python train.py --n_head=7 --vocab_size=4096 --norm_eps=1e-05 --rope_fraction=1.0 --bias="none" --init_std_qkv=0.0201 --init_std_up=0.0201 --init_out_by_depth=true --lr_mult_qkv=0.4 --lr_mult_o=1.5 --beta1=0.93 --final_lr_fraction=0.0 --doc_mask=true
MLP neurons of a small language model. Each row is named by its layer, matrix (down: output weights) and neuron, and shows model dimensions 0-223. Each number is 500 + 40 x the weight over its row's rms, rounded and kept within 0 to 999. Numbers have three digits each. A neuron's up and down rows have the sign that makes its largest values positive.
Before each neuron's rows, "fires before" lists the tokens most often just after its 100 highest values on Wikipedia text that the model never trained on.

fires before: ",", " the", " he"
L7.down98:514504473563528546542412534498486440535516353476441526482518427511469518499515455490539522490430481411558471490502536498563479449421520511498454497489545509545519512487487461487535514494499487516425474476468525527484588541505533518461461458528481427504538448487393545477521589492545465497465490528469477461512559533472485468504552452481426478644427532427504450531507494519502461465481593526526488577597437545455509509413503538483500540475595485425435477448469502483485540494545482499497528464514504486503467504558482460503481459551468512529500502489506495525484578495501482531517455475525572482468518486531537446492503523487499509492518515565502556496534508468521475482556

fires before: " He", "==", " In", " The", " It"
L10.down280:427502462489470497558449427535511467569507440438514499479497439502496529514462396477529515467469493582498491496524454414467542537511557466518486544476501549549506561507564506498532497544483473530548472487456435495499510483516522458506520512528427440441515459514528542471488451457531523568449553478496449378543589523522520470495584533501477586545485511460481545523484485553436480519476529517503406488517489514496477516454508449486514475431548469412446552485483454446441473514491475504463526434538519505533460451489466388562468496465552513493512518541474492501522592498511505482465528520514521516573515579551463485470530471498483566496545473503556536447490475440554547524556

fires before: "ft", " that", " to", "il", " as", " he"
L15.down5:465424455530457470515455514485518430432554442547470553499487523543557562461515486542590512482505459496475494521488516476492442483557432449454475584547539538517446563499522449438469555492473532439572505495487477494515502463566536478492519459512563505535452484395503528481551521423442510508487564557541406513493525422490524524489544528444421488514517520462497495477505524500546490474439489503451413488540549465465512475557592557524472488434503456429485529467471507456476520527568514548487474489543477570479537505504477530456444517537457499507525502554457462533536577481479532485447528479536530560530518505486535529487469461494488571498490522419487500474552456550474588476563

fires before: "or", "on", "a", "el", "chester", "our"
L2.down356:492539477454479489502451516546412543442516482431492453489502513476479456543519499488537513528452488465484533498449656451554472521524523509499585508459483500483544514586479445480493513513484511455515456478473521569493429483528470498482523556505436468531494396558450540517461507485548549547574544547517460506444461521512449447517499551485506537502574452548511554458491483541549487486490463468489572532601506576512542462544499506521520496455449507430420543532450446515521558489478577466493495506470534374488487526467494487525563504504460489466470511564497500541549519485456507496520501572471482437454553559502499428504463540528515469446498530448499532426510456451513467497528

fires before: " the", " them", " his", "′"
L12.down443:481512550394511570488508468505540438491524478490491458529517479494571514478492477511495415486506485530512476465506531485480489490495526553519497560547515607450498494548503523521465580574459511403528440474411451530470505506484539491530445533527464438565524428511564572491468461513505508476583488573542487448513538546514579453452508513504465568494512515522473518465516486495547521500444494475559516470520474529519506521527510533463529476527535495456524466550445499514396475523521435529474529459591551511468400425485454430514559536490469480460472467541516429529504543451465429487474437483487466573446521513481478500539575532517509500447501520556431536450490492436474506469439

fires before: " York", "r", " South", " K"
L4.down452:543504514502528503486508516515555461525454568503409462507520545465539511497532482571515402542475478455528528492520511499521502474474545543441489487439512503449517483535510593443464413580483437462497492518541532518435468527537516487491481508471510479429476502520484501518484511476512501496536501484467544495444536420562482535540493528514405519514550523524539536453480493451565481492469484487435495517464503523437543457556540476489527545531501449397490531476414516529448490508453586492554558531486429505514515518432505505422533545414550481497544526539541494528551434504528464552520489455509510457516448491535539473506517457447534493518475521510530374480578518457611414442490

fires before: " ", "us", "s", "ion", "ing"
L12.down312:512546484533518565498479507518456420573522463487475440516470514538553459539541536579558485534388474517484543597506529528485589493522524447531511472541499563560579428492526509515473538512522413500486490478457509510518495469521566466504473478487500496514504557506482595487472469494438503479520496504547483492456511501459495471474438517505487541449452496465454517480476558491510475475515499548524475521532519575541502496530479463441573467485509565528483463485554501480494514509522451505467499492493390487468451570482571471556446504420487476509544521532480603386495442486486546499503483503521505485479527455504558415481461544483447384502480522465430506447573446449447499502550

fires before: "e", "ing", "es", "ed", "er"
L15.down563:547500486417476486443511518513544477503516549474542450481491518545431509545517445472459469524514427452495501469477534444534548526496519493538477453445472465488493521563484513503463533564433529472471448453478571547494515507595534492545441516482491550495553521500594407435529529513463464592476493473413519521462531548476521461455500565541496510491527484455539491485466510548486500551501517486487479509467479448471491467472477473538573430459460536480489527462436482569441443399514511489440468424489445442418502502468507505495531531579528520496520570490544519519515578533543523465484521481514549516566482481436532516530541520541507406483481475529514590462473565563423498456529

fires before: "0", "pt", "es", "er", " the"
L9.down480:511532528475557480506473497404490537437513434524492514418502487519474496528465535545543523483472498573450545486463496427537497495525477452472499425533525541457468440591483563530516529523566561537472554465506487504458583532488485513461505502519452435549519519495516439425459519458490508507501456429563548476539553492629544529480503484500490514471494476526546536522532502472494515462504548574498590481427466536520488524492550543486463552508503423489525385510536561545482501536507521466394518482476445428517541545470572557490460506445512527486504533472523566517517444533529523483533493466583492478479523504502557562496552557498534507460522496538529559459504480555462440451516

fires before: " be", " not", " have", "n"
L8.down75:464428471525445521484590518472485530543493387451548484533533533474426483553508469516591512522486462530477473496489488546534525499461473430468586524449496485504463478520464474478491456527537503482492482500506464562452487525473460466488454517385496524486512446517488498490532443461542521482523529483480479410472510573442482477457486487501547505470445434570501496522516566496486502559573474471420509533516514527454450420505523511529523428448489471509413457506536456553505510455437479508489471517542504546479488531494548465511392553479510507480472441510481507542439416534477557540494536498492471491579574568426606467536445525441540454454532499479549528521511486527493545463485

fires before: "s", "ing", "th", "ly", "lier", "ned"
L4.down419:555532497548474458479457476503470530471590466449484487492600544455538427590471484479524503544530509472388555494482537486500567520473492437513483531488518430469540466464444500536477494544522515490548448464454523389533533536448511550500479474498476513467516445534574528464554584586474458502523521563454535460479545508493575423537488465482470519564513519583496489519472456513442477521467532430516466508474540492528470509523557500480488432524459487519513501444505496491498565534506548491545580547469474461494470468545492415477518461491571492450478452486485493483513560519474468525435478437567533468512428435466513550567481488506543544542448485482434502482553576471527513495493